Weights of a small transformer language model.
Size: 10 layers, 2 heads of 128, 9.99M parameters.
Architecture: untied embeddings, attention and MLP in parallel.
MLP neurons of a small language model. Each row is named by its layer, matrix (down: output weights) and neuron, and shows model dimensions 144-239. Each number is 128 + 24 x the weight over its row's rms, rounded and kept within 0 to 255.
A block is one neuron, or neurons of one layer that tend to fire together. Before each block is what it responds to, as a language model described it from the Wikipedia text at the highest values.

Description: The word "of" inside multiword proper names of institutions, titles and works, such as University of Naples, Museum of Art, Archbishop of Paris.
L3.down38 [166 117 140 121  65 125 143  93 122 133 150 125 102 106 134 170 122 118 143 156 121 135  86 116 124 156 129 126 125 121 151 157 133  86  98 126 140 150 113 161 138 121 147  99 125 168 171  86 142 107 155 163 148 162 110 149 131 127 139 156 130 130 125 159 172  82 119 142 174 124  98  98  78 148  93  75 133  97 135 118 117 160 108 127 118 138 111 120 132 142 140 112 131 106 119 141]
L3.down252 [118 122  99 133 119 133 107 122 149 141 152 139 157 154  82 146 128 150 117 105 131  88 128 119 121 121 121 132 125 108 146 122 106 158 122 169 109 131 138 134 143 126 100 131 153 115 131 125  77 133 124  95 100 135 175 129 141 110 123 122 144 167 186 115 152 124 106 102 100  96 117 118 144 130 148 108  93 125 151 117  92 127 150 137 120 173 135 199  97 102 118  93 153 101 129 128]
L3.down512 [164 122  85 149 122 111 148 111 120 152  95 119 124 122 140 107 143 167 126 167 127 109 128 166 134  95  98 171 132 136 124 164 165  83 120 160  85 127 156 126 117 124 120 158 106 114 107 129 151 120 117 104 143 125 139 147 109 133 140 166 157 139 149 155 126 110 140 176 154 157 111 110 138 131 129 107 120 103  97 147 138 153 168 154 155  95 108 138  89 134 138 161 116 125 115  93]
L3.down947 [ 87 162 190 128  98 116 116  97 114 149 144 142 102 119  73 145 116 146 144 143 146 153 135 113 110 203 113  89 131 108  98 139 157 130 103 149 141 149  98 140 110  95  69 110 105 113 136 111 121 158 171 143 135 132 136 156 135 161 147 129 149 172 116 157 152 122  92 198 109 155 153 139 104 143 136 129  99 108 138 105 109 149 163 134 185 147 124  74 144 171 134 146 149 103 174 119]

Description: Commas, hyphens, slashes, pipes and "and" right after a digit, as in 2,390,566, 1572-1577, 1945 and; also some mid-word pieces such as veg-et-ation.
L4.down720 [123 128  81 159 166  95 121 117 181 123 156 109 147  90 116  97 144 172  99 148 173 108 122 140  68 176 134 157  79 141 132 125 105 154 124 146 122  84 109 133 121 121  90 120 118 123 140  72 147 144 122 123 159 132 119 115 164 146 111 177 123 101 109 124 108 144 108 109 154 108 135 166  80 154 120 105 114 109 138 103 127  76 147 162 143 119 133 141 145 154 175 141 150 160 111 146]

Description: Space tokens before numbers in pipe- or semicolon-separated football statistics tables, often late columns like totals; weaker on " a" and mid-word pieces.
L4.down41 [131 116 137 157 103 138 141 126 124 152  91 117 121 116  87 138 112 141 144 101 122 140 123 128 142 185 131 120 126 146 120 157 119 145 157 139 118 168 154 131 128 120 135 125 147  91 118 137 135 150 141 112  85 122  84  99 130  81 105 149 105  97 114  93 129 136 136 105 120 100 156 142 100  96 107 109 127 128 169  81  99 120 168 135 112 108  91 158 152 154 174 130 114 113 108 172]

Description: En dashes or hyphens joining two years in date spans, mostly in tables, lists and headings, such as 1948–1954 and 1992–93.
L3.down119 [129 112 117 147 121 124 163 128 155 140 114 115 163 125  83 155 170 139 112 115  96 168 100 166 116 177 141  87 131 135 156 121 135 145 128 114 124 114  86 122 164 145 147  65 135 141 128 114 178 150 152 127 177  83  88 162  81 145 113 152  86 124 146 114 150  68  86 156  95 110 130  83  98 177 122 163 107 123 137 155 104 149 137 123 173 127 124 124 163 130 156 116 139 112 120 139]
L3.down397 [133  71 152 145 124 106 113 130  98 101 130 123 145 100  83  98 143 133 108  84 158 106 171 121 131 131 176 131  97 139 156 173 103 124 122 156 176 126 112 142 122 141 164 149 130 119 123 125 120 148 134 114 117 121  99 103 116 155 163 150 140 163 126 160 117 175 119 141  65 154  95 115 121 145 119 157 157  52 165 132 140 141 112 117  94 118 106 165 124 143 124 129 140 118 143  83]
L3.down542 [159 137 110 182 138 156 134 153 105 125 134  99 157  90 107  81 123 191 111 124 124 118 139 123 105 103 127 162 122 122 140 147  70 139 100 134 153 152 146 145 137 159 148 148  94 131 128 148 136 143 164 127 127 130 104 134 160 102 141 131 150 113 130 159 152 114 117  98  87 117  99 128 137 118  82 126 151 149 162 177 143 113  62 133 135 120  83 140 133 147 100 105 121 121 105 147]
L3.down821 [164 161 144 142 111 140 122 128 127 128 145  92 113  89 129 159 172 127 144 107 124 164 180 168 128 135 111 160 119 114 166 151  98 131 163 124 132 126 107 168 115 115 109  59  85 117  90 162 133 113 163  97 111 139 109 147  92 158  66 149 125 139 128 137 132  95 130 164 162 107 147 118 107 145 132 124 119  80 157 146 128 150  83 112 141 142 106 133 106 146 150 137 114  93 107 128]

Description: Connecting words like of, and, &, for, to inside multiword titles, headings and proper names, as in Wings of Courage, Love & War, Battle of.
L5.down43 [168 159 124 107 121 126 120 102 175 127 163 147 163 153 122 154 170 132  91 117 167 125 117 129 130 168 147 130 142 141 102 129 136 118  78 146  91 109 151 168 147 140 168 132 165 130  74 111 135 124 138 127 128 138 113 134 135 141 129 155  91 133 122 103 102  95 169 144 114 131 148 143 126 119 117  79 135 133 125 130 114 141 141 121 115 133 159 139 122 162 111 123 114 137 102  92]
L5.down140 [109 148 152 184 114 123 128 146 102 147 116 122 138  88  85 170 106 161 152 174 130 101 147 131 109 132 127 123 120 167  94 124 109 135 122  87 154 125 129 134 166 128 117 168  86 108 152 183 149 141 141 157 136 117 147 161  93 149 125 123 143 126 131 152 123  92 148 134  74 125 128 146 179 150 169 144 119 127 129 126 117 121 151  97 102  65 123 147 145 119 113 115 141 136 124 163]
L5.down187 [105 112 127 116 125 121 151 122 175 105  93 121  92 159 101 171 150 140 128 158 110 133 112  98  68 141 135  78 141 135 142 120 126 134 138  94 111  81 139 154 148 166 111 116 134 115 111 115 140 158 201  96 116 171  87 147 149 178  98 119 131 131 139 169 161 163 134 124 124 126 158 141 130 176 128 131 144 164 153 103 106  88 117 140 117 116  98 149  87 160 104 109 116 103 126 123]
L5.down298 [141 145 114 166 109 116 153 116 121 130  90  72 145 122 181 139 131 140 105 141 126 118 128 118 120 250 139  88 128 162 153 100 171 134  80 127 153 159 137 101 108 123 140 101 115 118  79 120 113 129 154 173 109 147  88 134 112  85 113 121 146 154 127 129 116 123 124  88 143 172 131 149 111 125 107 151 164 116 141 147  85 122 149 127  87 148 112 126 146 150 131 143 101 142 103 131]
L5.down370 [157 116 114 107  93 124 129 167 140 103 156 133 197  86 121  63 127 102 129 177 112 136 156 123 141 188 136 144 105  92 126 139 129 151 169 159  83 103 106 151 150 180 133 121 103 116 141 132 140 127  86 137 104 112 110 147 151  85 157 124 155 114 147 139 147  84 131 124 163 132 157 126 125 130 115 132 124 134 130 142 131 119 102 151 121 134 134 113 123 138 112 103 152 114 148 121]
L5.down372 [132 142 148 119 133 138 159 141  89 115 147 155 118 132  96 123 124 136  92  89 128 143 140 138 139 255 120 132 128 124 132 107 113 152 148 140 134 138  85 143 132 132 128 115 140 134 112 150 114 123 143 161 116  85 165 163  98 111 167 128 145 151 122 136 124 139 110 134 138 131 135 129 117 116 129 150 155 125 140 122 157 183  90 110 109 129 108 107 153 161 129 158 149 120 130 135]
L5.down379 [137 137  91 115 130 148 161 116 139 100 126 137 188 114 143 148 163  90 163 130 140 133 135 145 131 148 115 189 106 121 131 152 172 156 107 119  87 123 126 149 163 126 130 137 123  59 128 163  72 171 133 138 103 136 151 128 113 141 136 136 120 177 128 139 117 138 108 130 136 106 143 129 142 154 128  95 150 135 100 113 129 155 125 133 120 165 138 136  88 128 133  79 141 146 125 110]
L5.down567 [117 115 111 166 134 147 137 134 103 106 116 104 133 142 124 143 169  95 161  85 119  92 111 115 109  90 136 172 175 144  91 130 117 129 127 124 112 119 184 115 118 127 111 122 144 110 151 129 147 117 125 163 104 193 160 119  98 120 104 136 113 150 157 129 122 122 119  84 123 130 133 137 125 127 106 145 142 124 142 129 135 158 111 145 166 122 128 159 155 141 156 132 138 144 136  80]
L5.down574 [139 115 108 120 145 179 162 142  88  97 123 138 139 166 164 135 112 110 176 115 152  94 159  98 114  47 124 150 133  96 127 179 109 135  90 106 137 124 127  94 104 154 119 124 131 118 122 162 121 156 114 136 103 159 140 185 149 105 158 150 121  91 143 144 106 119 107 114 125 154 122 106 119 125 149 169 145 178 112  69 146 100 173 124  94 123 129 131 127 103 111 133 160 113 113 150]
L5.down598 [141 112 104 181 128 173 148 105 105  87 135 123  98  91 142 146 148 144 154 109 150 138 110 140  92 116 140 124 135 117 124 154 137 106  86 138  95 167 173 171 144 121 100  90 115 133 157 106 121 144 179 133 100 143 119  93  95 128 113 131 120 116  67 151 141 143  95 100  90 185 152 113 115 100  95 126 114 110 155 121 123 136 131 130 146 117 116 143 122 119 102 128 151 135 122 130]
L5.down675 [116 116 182 129 156 170 128 121 155 132 110 128 134 173 111 122 143 119 123 140 139 114  82 143  95 149  89 123 132 113 107 131 132 161 146 114 111 122 151 166 155 148 109 129  89 111 106 138 100 113  98  94 170 103 128 134 120 115 117 111 143 122 143 133 137 163 132 169 110 118 126 114 145 116 164 132  99 150 131 115 150 171  87 121 125 142 152 122 140 133 117 149 112 116  98 161]
L5.down702 [ 79 129  95 126 174 179 112 123 170 144  89 161 149 136 128 181 124 128 121 132 100  94 133 133 149 255 110 114 148 173 104 131 187 138 138 111 140  95 130 107 105 125  95 141 127 138  66 114 151 150 143 152 127  84 129  87 121 125 138 159  95 109 140 142 116  90  85 151  95 151 110 110 134 128 110  99 150 124 134 136 132 127 147 118 116 145 143 136 132 103 144 143 145 128  97 109]
L5.down733 [137  74 135 114 113 120 183 144 149 141 115 167 122 117 135 115 138 114 140 130  91 121 159 160  89 143 162 106 147 125 121 106 112 129 161 133  83 131 162 150  84 134 141 106  99 126 123 123 124 120 137 112 134 129 147 108 122 130 125 123 139 158 147 145 121 144 119 158 141 134 104 127 151 112 113  93 139 129 142 106 140 113 145 134 137 149  93  95 140 127 103  95 138 148 162  55]
L5.down864 [138 111 100  74 129 102 171 126 137 148 119 159 113 115 116 102 145 131 123 151 147  74 129 164 135 232 125 117 114 162  73 104 105 168 130 141 117 154 112 123 150 127 122 156 138 104 107 104  84 121 110 132 132 123  88 112 161 114 131 147 134 129 128 115 147  50 136 138 134 185 147 116 119 139 129 145 136  96 122 123 119  98 109 132 123 168  99 133 128 103 102 120 116 145 118 101]
L5.down939 [ 69 145 117  87 115 126 112 181 131 146 114 166 147 146 151 156 125 152 157  98 139 180 103 113 115 107 157 136 127 113 135 151 160 128 163 144 126 127 107 114 130 142  76 173  86 120 149 117 118 135 117 103 141  86 156 162 126 118  98 153 151 110 131 136 139 144 143 102 126 147 110 145 128 149 142 162 119 121 133 119 115 125  85 143 133 111 135 104 131 115 130 103 122 104 135 113]
L5.down955 [146  79 121 121 103 158 137 132 181 128 156 129 151 127 118 106 124 113 145 123 118 140 122 101 174 190  83 105 108 124 114 141 107  99 116 120 143 178 103 193 157 117 147 121 179 135 139 138 133 129 100 151 138 128 127 143 161  96  94  99 127 125 168 144 137 140 171 146 111 111 147 110 100  99 123 153 131 138 139 147 101 138 102 153  82 121 111 168  86 119 149 147  73 148 111  96]

Description: Blank, dash or number cells deep in pipe- or semicolon-separated football stats rows, e.g. "| 0 | 0 |", "—;", plus "%" column headers in election tables.
L3.down207 [187 119 101 133 109 133 145 105 160  40 129 105 136 164 141 156 141 103 154 135 124 139 149  78 148 173  93 143 113 131 122 114  96 157 128 112 153 134 116  82 105 163 109 112 113  94 112 143 142 140 159 117 132 140 130 160 143  78 133 176 114 121 109 143 147 108 152 146 123 115 172 116 155 142 129  85 108 138 145 132 122 111 115 114 131 144 168 158 128 179 128 143 127 128 100 138]
L3.down548 [163 145 118 102 124 127 132 157 139 153 105 121 133 118  93 159 156 137 142  70 144 137 127  95 111 185 122 140 130  88  98 132 140 124 126 126 125 126 113 118 148 172 114 137 160 122 136 114 175 106 113 130 100 128  73 145 139  99 137 139 140 158  88 117 123 129 112 153 152  94 149 132 154 119 151  92 141 119 126 156 124 111 137 115 120  95 173 169 145 129 126 120  93  81 117 105]
L3.down669 [132 140 104 159 111 137 139 120 138 133 110 130 129 121 123 189 124 157 122 107 137 136 154 139 135  57 169 150 118  97  98 125 134 184 146 146 129 120 128 137 129 150 120  96 115 107 166 118 113 129 106 109 170  97 114 158 116 124 151 125 150  94 166 148  67 152 141  93 144 117 148  99 136 124 140 114 128  83 127 119 192 174 132 129 147 109 149 122  80 130 138 122 138  64 129 119]
L3.down693 [136 113 150 146 150 118 125 178 137 124 112  82  87  79 121  97 122 156 138 160 130  89 132 124 147 100 149 145 123 152  84 119 135  98 131 116 109 123  97 137 117 132 148 114 114 132 104 126 166 122 128  95  88 121 119 152 100  92 132 140  71 131 140 156 140 107  89 135 104 144 112 144 107 149  90 128 140 149 107 139 110  75 151 138 138 124 155 150 159 118 171 127 167 133 131 122]

Description: Fires on "and" or "or" joining nouns or names in titles, lists and pairs, e.g. "Gold and Silver", "Regionalization, and", "Modeling and plotting".
L4.down696 [137 122  95 135 104 112 130 112 155 132 161 120 137 135 164 145 123 100 125 141 153 134 150 111 139  62 122 182 143 140 111 120 189 101 143 125 135 117 151 103 109  75  96 140  99 135 124 124 104 165 148  87 136 149 147 143 120 124  91 118 146 128 159 145 117 107 135 127 149 143 151 120  95 129 121 147 175 110  76 169 141 163 107 150 109 152  93 155  98 117 146 152 111 104  80 149]

Description: Digits right after a colon in times and durations in table rows (5:00, 4:34, 2:00), and spaces before numeric cells; weaker on commas in place names like Phoenix, Arizona.
L5.down13 [153 128  97 132 107 148 106 103 146 154 113  83 124 133 142 114 149  89 138 148 128 157 100 150 171 136 121 111  96 131 120 164 128 102 145  96 132  97 106 135 120 126 181  87 108 142 135 126 123 137 106 122 120 100 119 139 137 106 154 155 100 140 155 171 161  84 134 164 135 115 143 132 114 110 119 139 140 112  97 186 109 120 149 136 110  90  88 120 151 132 173  91 118 165 161 125]
L5.down29 [152 126  96 142 123 109 127 142 128 175 126 136 164 153 153 126 104 137 161 127 118 142 127 166 109 139  93 157 150 162 136 144 143 119  95 151 139  89 138 103 158 163  95 102 133  80 181 110 124 122 150 113 122 123 169 152 146 154 146 107 150 147 133 159 131 123 128 140 117 130 140 112 113 173 118 157 141 133 152 113 138 130 111 117 138 102 103 142  84 147 149  95 132 113 126  88]
L5.down42 [102 179 138 148 130  99 152  96 116 113  82 136 143 132 163 171 120 128  77 137 127 115 139 156 126 195 100 130 145 136 132 113  99 105 102 104 159 123 136  87 112 115 134 145 132 109 130 146 137 102 125 104 127 115 124 124 155 128 152 102 113 119 116 112 130 131 120 115 103 126 171 115  99 124 175 115 139 102 110 117  95 104 133 155 196 138 111 171 151  86 176  98 142 122 137 128]
L5.down200 [174 163 151 142 121 118 117 136 140 150 113 141 151 125  29 118 144 114 114 149 125 129 135 133 150 126  74 178 113 111 115 126 170  97 101 125 109 117 126 127 124 137 159  96 143 146  97 117 149 150 112 125 137 135 153 121 139 138 150 123 142 113  70 178 178  89 155 155  84 124 139 155 139 106 145 157  92 121 122 114 119 171 130 136 132 118  88 136 138 146 135 102 158 141 125 137]
L5.down251 [156 146 165 127 106 126 134 114 106 143 146 130 169 113  92 121 124 129 112 127 121 115 111 173 129 176 179 144 134 156 107 116  86 173 131 114 135 145 114 155  82 123 146 150  71 134 153 143 146 142 161 140 121  82 130 168 123 135 153 147  94 129 157 147 118  97  96 120 138 157 145 127 114 177 151 161 152 124 121 166 134 138 125 161 135  94 179 136 157 105 139  91 112 137 120 124]
L5.down282 [126 124 145 136 175 130 130 131 137 135 133  97 121 139  72 141 112 134  84 118 134 149 113 145 155 187 139 113 183 108 161 119 147 110 161 127 142  99  94 135 138 108  84 128  89 128  80 161 147 114 107  93 149  99 105 164 155 137 142 136 146  81 133 137 153 164  96 114 136 119 124 120  93 126 108 118  91 142 133 134 107 131 130  95 141 103  94 119 116 120 164 114  90 103 123 148]
L5.down308 [115 139 121  81 119 142 120 166 121 134 115 122  91 152 177 108 141 130 120 122 129 142 107 136 171  73 149  58 138 104 107 163 185 151 118 118 144 147 102 135 105 136 108 124 115 133 172 147 135 108 113 106 113 161 142 120 160 174 141 130 174 127 148 139 159 150 165 115 168 139 141 131 147 147 101 119 101  76 175 122 149 146  88  86 149  97  97 152 128 119 138 134 119 133 153  93]
L5.down501 [111 128 118 140 107  84 150  81 130 134 142 119 117 124 134 144 135 129  89 112 129 112 150  99 143 185 141 133 103 127 124 114 128 136 129 111 168 166 119 131 118 131 124 155 158 133  73 132 185 113  88 119 105  84 112 168 163 104  84 106 127 170  94 143 115 136 102 135 155 124 160  93 115 127 147 122 113 128 107 132 116 148 135  96 140 126 151 155 135 174 151 154 113 146 138 127]
L5.down519 [178  91 131 188 137  83 115 121 127 144 142 102  96 129 101 125 165 119 147 118 102 167 150 102 111 157 138 122 109 115 108  97 108 126 179 125 111 152 150 109 117 100 129 139 135 144 130 118 206 162 105 159 139 115 140 131 129 121 152 121 156 132 131 115 139 102 168 118 104 130 126 118 112 110 109 145 131 163 144 123 140 170 115 118 112 145 116 117 149 120 137 152 121 135 155 150]
L5.down525 [141  98 128 113 127 132 120 132 142 119 104 109 158 148 112  90 114  97 129 126  95 111 150 143 174 219 134 156 130 141 137 148  97 141 114 118 102 116 143 117 135 109 146 114  96 133 165 118 148  89 152  78 127 137 116 151 161 166  90 165 129  98 120 101 132  74 156 112 118 155 117 137 115 115  97 150 158 134 122 126 121 145 157 144 117 143 113 127 172  99 146 133 107 151 145 152]
L5.down609 [106 142 103 138 124 106 153 145 140 125  86 104 136 104 115 184  91  84 115 129 127 164 151 156  97 171 147 105 170 135 121 105  66 153 167 140 120 133 137 112  96 114  99 152 134 141 134 123 116 119 152 140 145 142 143 141 149 147 137 140 130 170 178 138 120 165 139  93  99 102 169 155  90 130 159 101  83 178 155 152 156 120  89 102 118 129 123 147 160 156 134 124 115 134 156 177]
L5.down664 [142 158  96 101 125  82 146 153 119 146 113 135 152 123  81 144 115 101 142 125 140 149 163 172 126 154 141  72 147 158 148 134  85 111 123 115 117 143 122 126  99 103 148 130 122 106 170 143 118 121 140 107 108 157 148 128 122  99 115 133 115 133 141 142 144 155 121 177 132 114  83 132  86 108 134 136 138 141 121 112 125 128 155 124 149 132 146 161 146 135 145 105 164 135 102 191]
L5.down697 [130 126 129 120 163 148  91  98 124 153 125 129  65 109 101 100 142 136 168 110 120 142 151 139 116 187 135 104 160 108 144 129 148 129 130 119 132 101 197 108 156 118 125 140 123 161 104 130 158  74 187 149 152  94 134 160 107 141 159  93 134 100 123 109 136  64  99 131 167 103 174 138 155 123 144 117 109 165 171 103 131 138 125 120 113 150 157 148 143 138 132 109 117 155 133 104]
L5.down722 [121 129 161 103 107 128 165 103 121 144 124  74 174 185 109 128 132 164  87 138 169 122 155 134  96 103 118 132 139 147 141 146 171  95 139 172 129 139 120 164 100  95 104 105 109 107 100 133 134 162 129  88 103 128 147 130 110 106 132  79 169  98 148 119 151 176 150 126 147 107 139 131 134 154 161 113 130 118 100 133 109 212 115 129  98 144 126 153 134 103  79 123  94 132 124 176]
L5.down771 [135 111 149 134 131 123 156 115 182 114 140 124 140 133 134 129 160 129 127  61 145 132  99  90 145 176 126  99 107 130 138 151 105 158 160 141 102 141 126 140 134 142 116  89 132 133 137 123 138 171 111 140 155 108 143 120 166 120 123 146 140 119 151 143 136 133 135  94 145 148 118  77 133 123 145 127 111 127 120 114 142 151 132 114  99 165  94 159 128 151 131 113  88  76 152 154]
L5.down963 [138 120 110 121 151 124 145 106 139 179 113 146  73 124  95 142 123 134 150 104  97  94 105 196 126 222 161 131 105 142 156 144 164 101  87 132 133 113 131 126  97  98 122 149 100 152 121 118 159  96 145 134  99 150 106 151 111  92 130 136 143 115 108 130 146 134 101 149 138 152 139  92 136 128 137 128  92 152 129 113 176 130 176 138 115 124 113 130 124 131 147 128  70 137  98 105]

Description: Hyphens and en dashes right after a number that open a range, mostly year spans like (1957-1958), 2025–26, f/4.5–32, plus "to" in "2017 to 2020".
L5.down7 [118 153  74 143  88 140  96 122 146 150 126 141 140 125 134 163 143 123 140 112 128 121 109 170 124 171 138 111 152 123 131 133 111  97 109 145 119 113 106 141 158 204 119 147 174  86 132 130 118 128 133  56 121 141 129 126 118 101 162 134 132 120 132 109 104 104 168 177 114 162 169  96 119 135 132 157 134 122 137  90 123 140 151 150 159 121 145 107 105 132 115 120  90 131 140 124]
L5.down99 [112 110 101 121 121 135 115 110 141 130  91 132 125 168 144 131 100 129 131 169  96 127 151 132 152  97 138 158 135 111 104 156 139 121 143 165 118 120 149 110 114 154 106  99 174  84 153 102 143 141 133 139 138 113 127 195 124 139 142 111 109 127 126  82 124 136 114 130 157 100 107 117 107 144  89 153 155 135 161 177 136 146  99  74 108 142 119 121 143  99 104 117  82 160 116  80]
L5.down134 [101 133 129 108 124 108 123  92 167 107 123  76 146 123 129 124 111 206 148 100 137 123 154 154 160 170 169 138 129 133 148 136 179 136 129 149 136 109 119 111 141 128 130  90 164 128 124 142 139 163 102 126 118 139 165 154 116  88  91  98 155 124 149 174 128 115 138 159  82  77 147 129 138 113 161 140 148 141 178 172  88 138 143 142 113 157 123 137  87 101 143 122  82 108 158 141]
L5.down195 [131 122 101 115 127 118 136 151 114 120 129 125  88 155 108 119  96 137 149 125 114 130 126 135 113 194 105 141 133 103  98 113 143 125 120 101  93 160 186 109 113 123 127 130 141 105 139 157 111 103 101 115 125 128 145 174 143  92  82 121  98 123 114 135 136 133 103  94 153 146 144  94 124 111 108  91 140 145 171  61 173 164 158 138 105 140 104 150 105 107 122 123 127 146 135  98]
L5.down247 [126 124 116 176 139 170 137 144 146  95 150 129 131 130 172 122 115 119 109 142 156  95 137 181 110 123 116 121 103 161  86  93 132 126 177 165 128 159 100 138 124 101 161  99 138 111 128 113 136 131 154 137 140 121 116 125 121 118 133 149 148 181 143 119 106 118 139 112 187 119 180 150 146 108 143  98 120 106 139 187 112 121 116  81 132 132 138  62 106 162 126 167  91 125 133 111]
L5.down360 [ 86 148 103 132 163 103 117 130 118 104 154 130 105 133 150 103 139 176 143  96 114 137  99 149 137 174 130 103 123 101 144 104 137  94 138 113 109 157 167 145 101 106  96 145 148 148 117 138 136 152 137 120  84 119 102 152 165 143 147 134 124 128 139 105 110 111 106 123 141 119 112 177 132 142  77 124 155 123 162 160 141 102 142 123 119 112 129 138 143 138 130 118 156 120 150 167]
L5.down421 [178 152 115 133 129 121 131 132  96 105 125 117 140 103 129 133 173 129 123 120 149 136 129 154  96 188 135 147 123 106  99 137  99 114 120 112 133 153  90  82 146 164 124 109  89 162 137 143 123 100 104 106 128 142 149 150 147 169 113 130 153  97 163 144 139 128 130 136 150 128 112 121 156 166 128 176 157 120 154 160 102 149 135  93 138 111  75  99 165 160 144 115 140 183 135 118]
L5.down449 [117 129 100 148  80 135 124 150 158 156 150 148 155 158 132 159 117 116 140  69  88 128 141 109 117 191 118 134 106 112 102 178 109 150 110 157 122 103 133 178 134 138  90  91 146 141 126 110 150 114 123 112  99 142 120 140 122 114 123 130 159 108 128 150 171  94 115 125 145 105 116 113 113 168 154  97 109 144 203 122 109 130 134 128 148 106 127 105 109 157 164 127 138 117 127 166]
L5.down561 [134 113  95 113 126 149  98  92 145  82 146 125  90 133 137 103 159 115 157 134 130 105 114 121  88 129 134 136 100  88 121 134 126 138 170 128 106  72 125 126 115 138 164 146 113 141 143 137 143 161 107 126 124 154 157  99 121 113 119 129  66 130 135 181  99 156  99 129 115 120 138 173 119  85 114 192 139 135 178 110 154 120 118 137 132 128 135 182 155 104 113 146  89 125 140 157]
L5.down582 [154 112 132 128 171 125 138 137 146 131 137 170 156 123 128 113 153 116 117 120  85 132 131 142 132 141 100 121 125 133 113 119 131 100 141 126 163 110 179 125 127  75 123 110  79 193 115 129 136 147 173 142 129  94 113 148 109 158 139 114 157 159 134  91 118 104 138 148 123 116 129 102 155 133 142  95 114 166 162 130 110 106 115 165  77 136 150 109  90 118 162 139 155 126 169  92]
L5.down755 [104 152 131 148 160 122 149 171  93 144 121 107 114 108 112  93 123 159  99 151 131  99 135 134 111 125 125 114 150 158 129  97 127 138 129 143 108  78 111 158 183 120 115 167 113 142 114 157 169 130 138 129 129 178  99 126 134 137 145 116 141 137 143 102 110 167 137 116 144 148 136 124 145 120 183 146 166 140 111 153 133 114 165 141  91  74 108 114 112 119  74 162 150 136  77 162]
L5.down763 [148 116 184 114 118 149 130 184 152 134 108 113 157 127 116 129 140 164 109 185  98 116 119 165 123  87 124 134 131 106 120 128 103  74 131 114 136 142 116 119 137 142 138 133 145 133 149 115 125 123 149 133 117 121 114 132 136 120 114 114 179 160 111  96 110 180 168 109 148 177 159 116  58 170 138 123  85 143 181 163 146 127 137 100 164 125 141 130  98 106 113 128 149 131  68 138]
L5.down865 [134  83 127 120 147 134 132 115 119 129 122 132 111 151  92 142 153 152 117 154 108 137 112 160 112 123 173 119 146 147 120  89 111  98 147 125 145 160 161 141 170 109 140 104 157 124 101 138 137 169 154  83 125  70 123 156 157 108 153 112 139 138 136 118 146 142 132 109  94 125 144 102 138 119 107 131 168 103 140 126  85  99 108  89 147 154  88 169  85 126 111 121  77 156 145  87]
L5.down951 [105 162 152 102  80 122 108 104 121 138 139 132  76 129 134 161 147 161 149 124 146 116 157 127 119 146 100 168 127 132 126 118 106 100 138 110 102 129 135 144 117 145 133 125 163 152 170 123  97 135 120  87 116  98 137  97 106 167 107 126 178 186  98 153 166 138 104  82  92 144  86 128 108 110 100 145 108 165 150 132 156 131 136 145 130 116 122 141 107 111 120 110 165 156 162 142]
L5.down998 [118 111 124 139 119  87 143  91 116  99 109 135  93 143 107 121 120 113 134 137 156 115 141 159 162 127 111  75  89  72 129 134  99 120 136 115 198 140 132  77 138 129 159  93 190 139 161  73 139 145  94 165 184 114 110 133  97 137 101 165 161  96 164 185  98 116 121 136 118 125 162 151 127 131 131 150 141 147 132 120 143  88 144 154 129 137 133 157 139 114 136 157 118 138  81 157]
L5.down1021 [135 152 141 138 155 108 107 144 159 146 156  92 144 107 132 123  52 141 123 103  96 132 101 131 127  56 142 116 131 105 104  84 120 129 121 113 141 152 119 147 174 139 100 125 163 143 129 152 146 174 124  78 147 202 121 110 139 127 141 135 118 118 139 145 104 150 150 114 134 152 132 146  80 122  95 149  89 101 168 119 150 191  96 101 144 162 159 117 141 114 109 106 148 124 132 138]